From a checkpoint of a small transformer trained on Wikipedia.
Architecture: LayerNorm before each block, biases, tied embeddings.
MLP neurons of a small language model. Each row is named by its layer, matrix (up: input weights) and neuron, and shows model dimensions 128-255. Each number is 500 + 25 x the weight over its row's rms, rounded and kept within 0 to 999. Numbers have three digits each.
A block is one neuron, or neurons of one layer that tend to fire together. After each block is what it responds to, as a language model described it from the Wikipedia text at the highest values.

L5.up26:472503467464499475501494484461492528520503474491518502535468454482507527512492522477478517506486509460524519473479503480482502508526534527489509471498520536502454487536512564548495512443507470517511479479522527477485512508472442540486512508474512483502500481511541499466464492506480520462526471518495491494493479510530488479488508497513515443490472466484555504570517475465509433510510
L5.up41:510549528488499475485512503510517524493450485458573489497451453509528489453505518481539532503529555495526463527482480473510497518521517500466544494495531494540531504469514526520484497468492543485502494546530521527452535523505492479493520516501502479530478510517490495499481491485490508468525487500475483462508497436481509497540467476458549481465454489485508525547491500488528529473493
L5.up267:535540503460523450496474510485518522473481477469511518506491489472488458518509486500537534496516519481539475514479481528454483505507460491524522504505514511494494450493517512537531479517480540530523499494539547511514506507525469512506494502519470465483476523489539513484505507502492497502556476467502492460473487495517478452534494514491528481492499483517539490508487494496511538534506
L5.up328:501480501480478437490489495480523521514508498493508499499486503475542557456480503449524524516538510510541485486454481485536531504443478485492540493504501489462536467488494494507461463503523535514508518508466529478502490503460508519479503528519520495523505489494533434468527508476509526456494498487515504493456556523546528494465482505527508480478509519516514470488494492528480488499500
L5.up478:465532509469482503508549483525532517494495509478500485476519525510496496529478527504512510523532550453479520512481519512497509481510541528500473488508505513515505463494532501513519498512521494542499501457460509550479509498508473506502512530495508427525498479507469485471515514476531536497502490529473467506511482475520478471508516466450470490500463527503512491538500487430555506491493
L5.up729:489499475509477498504527497450485503509461474508511496516489485534505473491489477515496479463494514539533510502474462465524473510541473482476469457546507484492490491540501477469516479497524517509525474530469533481471543525464507475489559509537485505517483484471590532534530521496502537490499468502485537486461487521507534513480509498491532477503515542513502474501480503499496476447483
L5.up959:544555458493523534463539494490521515463485493485534490510475463485475482459524471485497490501464511472510468505476488514468452548518536476458482502473482537529492530479500519512508522465512477512502502524534479486489523515476502552545492521503523500493480506462498491447504497467537535540512514465525503453472484520500514511492477492534505501516463449530495497515533520549514480478528
L5.up1020:508506510463478469484486521486492551514453494487488529487536515532476472491514532468500548492507540477553487509525442520516479500497476475497518553465513528474464453483487530497561465408502485483519535542510476501496512533483513489518523476508508471508484504480503495496478475456496567474503466472479471508505501496484478498483463496481507475501517483462487522505522497512544518444487
Responds to: Table header row endings

L5.up27:507527512478508512480468499480491471468494562463515527462521493530502486500450493539510530500572514500482517526543485523535505491530531500551523509451464484519535462463467535494521490449489520481494497471485521493498423530498496512475536519519505525517515520442474485505502530492490509527497482488527518503465492489485530477495483507502494534549484481502515507457488536505472460522493
L5.up146:514492527469523503489486516504480472506492502479516553497495457508502521493530507496483499513567493448535485487498475498519484528505513462464542473464476492514526492522501545527455501539508464490530491504477515507475479476533507484483520535483515520488485499510538463491471513481484466501515469447502535538495546492459512457500528493545458523478497515520503453497508503516474473499483
L5.up272:539499500517488501495483515488516454509521491493480528502511468481471461534503493522507489530504486479489516493495547513479517495485498508438508502498487540548516515509502534440495484478489482515464494527493493513469523526508473491410491511555509503475479492479468482486511495494448530494507454471524545508542516494511510507500473515513485511524498517495504527500525505516518457522458
L5.up292:460478484511506509529473508488488463500455549465508508503469494513519475489505501517527499482562506477523520486482499515493536525510510470481546465492510493516519483489482514523508495445496444522484529508518469514429507479475508488478542489527512543519443489498482490478508521508477489505511465489518517487503524509493546482505483511533512507503524510478545494524457502444538512472470
L5.up514:468506476475500514497503497506494466530541478491556524516504449517495521477477433496521469503501530539461571442478507519502552483550472477474509479479521523499496525490504499518523472530498506516511508485531532529486476492533514463456484516507518535496495525493497531484491503504436511505527483466505521534520463490507504517467519508534501465506498552532483482464484506517495484460516
L5.up608:494453499489488472500460508463464481491562527522528552494473503486542458497502472503490522495473431532492491490487512514542520512539516531535514481443512489495503520545527479510464515501524470493467500536518525477519484486522540494478486554524512522485524508514510514520495496508470554501527515505507506479518481485477519527470494486454523520533539475488498496507536474502462456497504
L5.up631:524485493509456505508499522502470527517530534507503521504531485473507491462433517521501506511491517467463519461499490529499532536476534506460497527485456484524551521488494521456509492483490503499494506493488541548446462485518484478506532475528525499462511487519473525532468552529488552488496505492503510520455467527497464552486533489458573510561509522485424492528536476471481475483512
L5.up719:543506521504462490538505501486492489479538488509552519455456493468530518486498496508502505491501534542526500460511536492497532500515528520512469452473547502482480502501470509538464492511485519535459492536499464474500476526489523488490480513458481526514498487460473492477503503477513508494509495515514501473453541519538512492469466565500482487538515506538512506505467458511453495468554
Responds to: Year-start digits in dates

L9.up837:516485492525512505450519473509505473520522495481486522490508449504536490505440458487517526525549456504514499526488490583478478520475520520438519520516518440518423497487554475525510501444550526521479517506462519485504484486529511514472517503503547511490498479487525496523493536484546471498497484519479499509485498490544482465500500519520491496478492516496535504477511543500501517485456
Responds to: Year digit prefixes

L7.up81:517478454501480524498530510541518497527472501490495519498482476511504502518516546530516473491530502556482505504480482530491494478464474486508511564548530550476529507524488486507485463484491483507493461464491465462479493522542531469535524496512506495509424527519495513449486468488455488511522514484521471513505473504545541520500461517502476512525501506530497467506514481501500509530491
L7.up279:500443531514534497508488508494504523531492503535541514513486511487479480523503530503467477523537489504470457501509488511516472498510455486542509513559474490494523553466492524519556526507545495527519544454469538474499517490480516475512508492498451512474493486516476478496498507451559463495480448515494508468485476499478488523492503511515508549503502461504490494473476476498493523457518
L7.up470:488495514476517503510492483527510492493450498507524499528541523526529497503518526519477519548489478496462477547553515529477485468484482485501525505485556542539455497507469468497523470467507500462504479482519486468519540495461524527479535488528536475461477504486493504489538477483526453516549541511492489517509524478499468549483504522517462541533512489473462481510507486522520528526511
L7.up559:508452465488511492454523509490487482442542522458514568523507528500500523504476501495460447508552503499444448546502509489497481471464512484507542509495522509505495504505527514493516503490540468483536502523532522452501535486503504513489515481490529503544540486508529485519476500493537482531465511464500514475472534513511544476467495523555511499517503527565517491501480475502492474455495
L7.up730:532517477486464513483536514541516509510461490530547512479494517467572498496480468464500515493499518525545492506479471515504489520471483473479485529492501549536485524491515491486520505448475449469508509487514495454459514494474495513479538498511503450470488530530500470502531494503555513508478478539525501512506485513509481502514536526483466521505539524477486509492512510526496482521472
L7.up757:471493491473521534510524483536502524535463478491551513539493442498475511525538476470517513552521516503547538475524504472535466535510475533485500517525470522510498511487490515515545469519515507483483516483487533451499521489475499484506535467553519477503496520509461469480531510475438483547514501483502478488484518494527496488493468540480469557540519528531467446488475483514513490444496
L7.up893:505497434485535477470504460492543501471540489495549495486488482521542481537506515491437518487462531486495503502521505474508459523496457530468469516490486487513481507510466474532519505527488466479505489515485530433489510522527496483472502484513513519501459488479524490518522502487485482499496560512545536477509516516496466532532510541564495471506489505454481467491485543497517451479503
L7.up932:505484502471521563506478480513513522470500482474516517478510492527531509474503533457498487515476504487545507487508539529500508500476510497480530497493460490511454482471488486464550483487491488493448517473505469487497505492524534487508515490527529459510481543515516455506505534513462530498479443470547502484532481486516551535513515523482455519507519500552459473480520459509500481466501
Responds to: Word-initial K/k/s pieces

L9.up32:467494451453439497502490519484545513438508507490551484463509480509490494517484537528525498484487515492523483470492508534453467475518469508516509524520473540522453509456541501501522516488538522524514494520513501504515483486506530528488467502506498490529557506483466545490468487530497549550486467492513469504475461550467536487512478525474483499477526509480510504528520499480537508489497
Responds to: Mid-word fragment tokens

L5.up97:472506483480502496496515473485498484493547505537534484467504512534485534494449485483515498520509511520515494486485507470510459525488453516474535561489509438506512504495441494510486512497512521533519537505538531499492485483483492473494490529526492455508524471515566520484515502478481521465488519452506500510501510482473490491509494494484512485530494465485544464458482529487484468497480
L5.up256:506516509505539494536487483530541461526496473486487543503521525525496529489488532502510473465510505481478498470516503500504529519526535490460507506480529530475469476507515497500496474451496490526530519493529471532472494448528522504462477548541506533560456546466511520479491477490492525506521513534503515481471473506497495510509451484497504526490506489474477500457529485463442487518494
L5.up567:498508457493486494485480519511488431433471492519486521514498536529539541537507507499497515552498497527486498542505506540514468508491528498490527497475509490513449485461508470476451486504491514485507507514483449487500539494501511492490477469525502474548480526509518515483529455491494499506503522492489522478482409448491483512472462511545483480465481536480496466467499519501520510490483
L5.up593:489520488532514560485489546513528483448503441546498554467474511489466513517502510501482495513480545484502446512474499499526481539528496498485508493516513461531496486525502488471487511519485517543521481514514495503491540500515519509470470524558516466563470480486490505516529516527511511477559535504513499440470462513494459509494465486508508503489522559490540488501473476517532467492500
L5.up674:482534504501510494511471521511494515488477480476480507490499497507473498491502481492471514523522525479489460464467510542491563476520544534506528464494514494477499474483512546513467472475526488459469518469516490511482459490554463473543559481535444504483496525511511509506511522469522495499527499473484543464520443486529472468459494477522506549448511472509474479526489492488509499533508
L5.up856:450499485507455524528527520483485489470513465505531508491501508518541520483515437483512535527491515513487546468448493498550515480501498465513506496482513490450514527512433498490491524496460489486471519523532500499499473489459528488485541524545547523465534504480525471505487495450525490489492473480501494505525495483524496495555512483508518496551520481526520480525511473473444462477499
L5.up927:504500451507474501557483529473539458510509472498523453529518476522493521491542500482513464560495543520521502496497489530482518496517498490494476485532482492509513516500536479529540497525517512476522495486503542483489519502522489465477497447528517493492519504515514469483500495454506484490484472525480507474502497450487513447501484486508491489492546493510482450448491502468506517484559
L5.up969:487467514514530505521478450483534499435491506481460538496529473497475517479506480522518465480476497528517523493481547480526450471543458449489514494542499477527523477518503495521530516483539505489505522509518528478515510556516517499536514504572491489530498459525530505540511525476475480493479477495495514445433505481507520532476493501467541527488468437552549499492485501514480544485481
Responds to: Section heading closers

L7.up38:503470486507482494498499514477438515495507491499533539481471453500537494461513533497535518517543534471503511484468456507472496504486583474503524530504507532489495487521516470483496479531494519522489529508517541483517508555459501533469473508539501465521471516472460550460502549500524486505487485459522486493511500519516513483502542474437505507495486524493516506462495502501470518482483
L7.up616:471533491534510509519518540496518526520474490484509502504503489520509514530502510490515515548493496486504464491498561489526498506502521506500517473499515486505472463541490475549504531464517517500520484482511533523480546494526510520504482462502498463513482475505506518519505484511513555502493465475510507517464515452484510463499506485466517544468507473467582482518543513479533468494499
L7.up619:494527463548517497475575513442520537476482492490517475504446507480506566560464543515525510547540559474478493515501514509514511497499500477485479529488485548518482542528479482508528516526481528485477464489504505501442502479481497504497495523492495509472510454500534460517517514509543518511493487506494533506521515509493429471503515530486496526503488509508496530482537486472538493484491
L7.up784:495523493534507456523518525526495511533464525496502510517487479529521463486484512521554541516485526467533500477472508466513526530460465506492571482522471487474467494518446504529506507498492519458514525524515508465501539543494527526513560453485525469500449517523486480518507479477501504504487487484483543516522498500495536506506491519525512497453523515446501494459530548468514514502479
L7.up801:463480480504484421513513485483450504500470542501480509493515487520487495555465524488536503535514495494538532511518483477465485527523504483463519479484517492510427465537527483491497532503556512509535512474523511525486545512505500448478480490514527503507513522510523490525523517493521470522494483461474500548477522487466452474509495508496477512471482495482519567522527533512561481473548
L7.up816:457498465505474476539503507471504513496499497500486488481462507490531529513477550472536502532477502541495458498533501469496471491497511540493481511497487503541495490488507497522499498516467475506502484500498522552532495505515445507495493484478477466516481541499480521464512537517545514497504542482468519487475505481496458447502498469551485480469528502482523508504533538522537541486506
L7.up906:495543501523524483479551512533505534506534497505542512525488463541453488515572511497529452501501468526476494505514473492519529508511543483488522461488561524491461486511466490510481491460508548469535508545531508512494512507511510521540466532535514442471480500513521536525495514512477522490515572445520486495515497479472478527483510489495493500509489496456511515487502493473523536504501
L7.up926:506506520551495484469498548538508518484562556490536517473463548492450465535537528518520515513532510479474505539491518538503547507518501488529525512487485479482502442482443499527491477481475514522491466494514521513502489469519507530511514494495502501484524475507454477495462491526499538509467491511498513501491492516504479505510524473504480488487472470493494489524503516491569563516506
Responds to: Structured field and column headers

L5.up76:502499475515487522518494488505514531495494453500527520469471479485495493491541482460493517517473461526530506524482487514460482491488509438489537532508504518511479512522482542496500503475536496489535506491520510490483529460492520511472494554474522509460513511479553508500504447467533490519545495499473549476533517468528496485491474472506434517475514494485516538516437462506509517482484
L5.up85:516502486466498489481496520525506553489524490497507513511531499492493536524504517510491518555511508532544519493535515486490487502511496519511510532476475514522503486490507486517495489460531451506526508488486503495492567453493485462507536488533525520480515493523494486501554501509535485492499508471509519420491564507479481485469512508459474569499533540543451458491470521520495461478499
L5.up225:509502493460479472486475519540484522490520492529516482502494459513497486485530493511507529509496469488492472521486535488491505518486481531528498503506486500474478512481493492497457456485499481556476501507486524487550546504503521473480510535481524491497515465512494448491513467506508514510488509511505493431462515477500480533464445497484464503511472442523508469471494570491491477476570
L5.up246:477506481474522506475490553535525480547494482466498516523509489489504515559508533485531458540500527469493495486509485513510494501471519487541502500486443522510500497469476543493501484526513477523472517500561517503467558491437455512520539486497511502493520524505527516502492488529503479523486465475479542469496493493493512501486512492513508543504500538523497505490458504520530483477513
L5.up480:493463479475487542505493507502490518466461504516508544492511503466477492519518499487566480516520496530503467488519477510471518473437493529529539481470463498497435527496520514498506490451508470471520427544518510536476478501503497490511484507475517483482510504521487515554514537514531501503514508498511525513488545457494519476502454502501518542501482490521493473467518506462492500483513
L5.up711:492468508493494500514500496558503503467541500495550532507467533500521517513506474523488484483489511535488467442512531491506504538482539489497509562495513490501516487512472471513502475483475511537537462502498494516482512508475532492490551498540537501490496519501500512514511490495464443527531484489486486494502504476492492507500504518453468518504520476568499474484498513530512490525512
L5.up723:527518496488513489510500499525475512495475493557497494485485490507540510479496517513493523468499493518500461515495513497466460459497488514498485535534484524493542481474538493504450504519480490508492472517497548479443523478486504478510533504502474483463493524526492504489480540546502525500502504529543470500527450512468475518492529505516490510526513480548505472524482524471515482493517
L5.up867:509510484490517510551517481490530496510504498496502530458475492499469508500506491473489515486480505510473473510518516495459495469449450497484536563477477491525519514474476459517506458488518506512509492552493478486468509532458501490508505511515503482482543532510483486513537474526492506527518494524494512435544434502498498491471534517507505469484511473486494500480519521512510486502483
Responds to: Word-initial letter S

L7.up169:497484491511460478449479505545515523516526446463506526461530439501505527541480485471490502434490509487499479525482481485497480498524478514498509487507504503502517502503519503499531532494549484506476525480548509532490478516515480467511515505516519517498524545474507508492464479491468458507506537454485517475525515533492478499523517567465502479470479451541499480548512496509491479534520
L7.up180:516484467548486526473512509508531489446477533519489486487505542524498516544511517446512425519443481508492513445490499492505494496550538476499525500536458502505463466517500528495505470457509536495502452477500517513497507514528490502510480499489508467480503496470495524497530512482479443541492489540529488534483490532492528518500537482510471507536537500507497486520487483492500490500503
L7.up214:536506547460494504455472491506464504473489507518517531497517519533506521541469519480496484486476528469511512480503521473505515516507491480508488514520445506515544498506492528479509513475542520472495498493495498488481500516482539448526539497517497462480498470503563512491538554493510512492448478484519498528492538493477451503470526511508554471526485512441463493503454509506532495519531
L7.up230:478489493532442501523494511508519495505514508503489470510521528526479495476486547517483454549493506503535490533525500461486512492496517499525520451482435493522499522474533498502516486457501543449539453504530488505499509494505542464503552505502505535478511497480479521522473519523481441530556491519509490459481481511518512487513487531536520508529484476484504468482498475514492498525491
L7.up308:510500468540448497556501502529519484500460513462556517477460488504501535486489502465490458491508519470466460497488465512464540495494500476509515487528470515493491495516481426500481468504528505524538470483508495480500524452489475479520494488481516534507514460498495477467496492554537469490472545482546541513509479503480542513441563483488525517514480494524507499494496510475490538518534
L7.up598:509491537493491472507494532468487483474476518454528491526469503520504527512518493493484553488460510493552522483496475476503468512496481471532504465501502473535489471495488485518523497492519498449480542505490490510506493487524506457483518516499520467504482474502505477522516527493473535514508504556490470501507550497460540556497524500521485516513489493496473490539491500488526502512492
L7.up633:477479485530465499509496543501521518507554561497536496520498524509486460537483483479504519483504496501478538536505490517464477496507489465489533474514526503468523460511537508506540472449544520480477498447563494450500481480520513472494529530551503495476519480468473462483478530514567482519491513480530499545540499496484495486506474522526522486463492467499491473528470539486492479490515
L7.up758:465506528469447486479556480511512480473508487492502494496494510488503508439470499473544469500521528481506496490518516498510515513512492501519514568482465468535493519500506502476508479526567502504462474484481484525480482497493520490533461496538484494486504485502498452510512532523540441492515515486494589520493517502476519509517483519478524459484514494521505445515512505487512519468498
Responds to: Coordinating conjunctions and/or

L7.up138:508486478514522478481539494522515533482495434521519506514503477496504497506492514513533500479495503505522519463508506568537534491492560508504500517500498552479494465528495470489508530475534490482534507519539476467506509501519501467483491488471498504522511512521512537536482520472482502536554510482491514501461470479541470501488490469522504509489547507493489486470473516483492511516525
L7.up241:505464506479513519515554503529523544523521476494535475459526470489500509514464513497456510500514519457518503508491484507503516490525477505499465489490539527484543540506525519477518502526509518488527499536530508482529474514467497464517513535493498507519549467481516494499500493522561497483508476481495512441487514527488469522516513473530495495516513505486540463485546509467512545469493
L7.up335:496473494499491464461456552553539547505530504512496475506489496492548472502496550484514516515547495509498537481445499517474490461521524537454483488498535525461444472461507502527507522463504528513479552495525510482486512550487518510490492513537511502514519507524486546539526426520538493505473490486516533478497475527493553503469527482485500473520525464489547495506504484474558487498487
L7.up486:492482444498491490526504518504488512521516512495492474473536517460486493492470504479510528483499529471538516493481516482517462491533518518480528461483509458526491498531494496508522498472464505501531481535546492515485431491504507504510530474505489499523512476498463499500485517519462518519515497533509453498505534471518536512526464533542498482513539484506505498473509533499524541475465
L7.up507:522506456515518514523500503561490525479518493494513475522530483484497541497459509493505492494515474481519529496518449449469442539491464500487477474522501516519428541489519519504497499476475525482515463522485504514495556502487496481548543571489500515508523538510498452532505482459474481516519528467520496521506502511486519474485487469472468518499486493470511482503521523536552540497449
L7.up585:509466496505492477479485560509516512458509470476467534480518465465479483521473505492507467470514485451538492528519502492564498485530502452490507494509532505502488512537470488527503471498521501496542504483539437506534480505543499501511513533532504521520484473518447486481526537511492489519479480505497498512516491480514526486488522498485533478508503485469457493510551513444531498483494
L7.up825:553501505505508489473494497532490511471508455522486461501533450520487518526544508529510510497489460480511477454527520507483480504555511494497504519484458559555468498462492491496480527476464486484535468503543483487473453517530504464479533534473489448527532516478486513520460479498507480492504490528534489471499537472497465505438515465530455493500494482440541544490518515476493533470464
L7.up940:444503466488515481509508525495511514463504511471475492451495504501501538526468466469532484508496479546453524530526492504505522502536455518485515532478495514512535538481446485521497516526452532486540495467470506528498496514527466484508527511490522481504529495473501530505483511519521506510485470525505521505520521463423496498513514505509524461484538540501520498515504470457533490520463
Responds to: Section header endings

L9.up804:518451524509476491550488476532484500525471501522463502459493478551488509500516494511489496464524497500546517471504525514504473526491503493481509455497509514531498506504483545494496521463479463482486501534530493479512508490531488496508535515571522471535534471498466463501450513474488556502522523499523503486470507492492505470516497500443500453504468500516543494478532460502503524515478
Responds to: Heading and word endings

L5.up177:509459504498512471462467551554463518505478488517492462484471472493525513513471483485500503509474501453495488492510470489521513467484477513538480527513483554515512561480523490500501511445562470486512509509506511536485510498500522491532461511544521509429516524481477518549491512485522513500481533503485508496518529552484487500506542512455508472479524484490512476481527440473508503508555
L5.up285:485479514496497558480529489531512508484545497507469472457503456511520494503461476529507525524520515497503461510511544504510456506472496532516528537503538538513495497522481486506486476577528479487511446452491517511459488499528518499518487517474503481498527514509481459528486505492492487471472497548470484480516466479542489509474521534508502481493512531454476481510546499536482492451451
L5.up590:498474499489528503514452512510491487473492489523492508472519522520524483495497514475435523522507522516526492505464523491480506547526502454454513483466483468557508534499495512501531493491500503513509513461504499509475507470506548515521491506516502452502508466496517506497468499504563494510490530471554480540568447535505471512471480465480499497525474483508500515478495509503511493500495
L5.up606:530498562482467470470514523486535455530522495528457507510507480478569484538457490492519524526496483498503465501461524499490494486489494502509481498481451546557504504472493502484515501533501553519510503484486525480463446517541503491533481523508489492495511521473472475479513530446450544519498544526444490536509478523493505485485502493509511494504465531538508493514514521510478487450461
L5.up685:505489482519456500509472498560521503453457475485505504501479447512542475507494495487443469498543458509445476515540540542492431512471495519483544587461487515506490505525501490489457476503536531469526524480529513529529447470535485488556514501492519485467517487500492487489478483503499482514510514540534515443518450514521512493493558507506511465457515494516486500469479470487483517502505
L5.up724:452514516513488460506531534471495513498570532492434503486504533500513517525474500498467516491550551516520499509478512483504512537504456480513546563464478480516496479528484502487512485505516514448477490495475522524503475543496482505499530494496534507480474490485498496510491495500496540461500520495510450470490536549496508465500483510508487508532500458506513510526490532535520570439495
L5.up851:514491483497460459492530506557523499461519488524547490517490521464480485511510520455508507459521475466468500517522474504502485471516495520498498524527511476506499421484509440473550480501550562435505510532459472510468502530510509468544519503503500477472520490509536501512491505489528513526489491541499467510477491473505517503489532493481478466481503474498476482507512547575467484427479
L5.up976:504464512536494478501528478513511514449447516501510523538506513460536503517505511509509501530493486514516502486486513509488521563435502477473530500497481535510533527501485470503483494493549513482465511466486512584512507429513466514460512499490498472457504495498523499503497476496502557484476506519518504490534478577500480478491533492496512461523485524476517483448470483509488490520477
Responds to: Coordination and quantity links

L9.up380:476487478446512518485551491586498507496470502530460501475495473503533518543514463485525499512495506477490513502469508514563494439538494486489497554460507484527533495499464511544481482535536545514558514484509529510493486468468483509497530504524541507507478489459498518487449523546482460521477516512486502499488496477493500468492507532551498476489468532469448522459484500514496543541553
Responds to: Before-verb slot

L9.up231:485534485483496505516470507522483532458521482503518517457523545445490521495500497491467521493500508509493522505516539498542480494507524519460571526513467517485504481487485480530442492535529472524481506507500505542505518503495509517486525486504529510546479528487502473534527483474478506537546450489521465514487486515499507511484501548465481487492530514516477471505506511478499492451524
Responds to: Split-off capital initials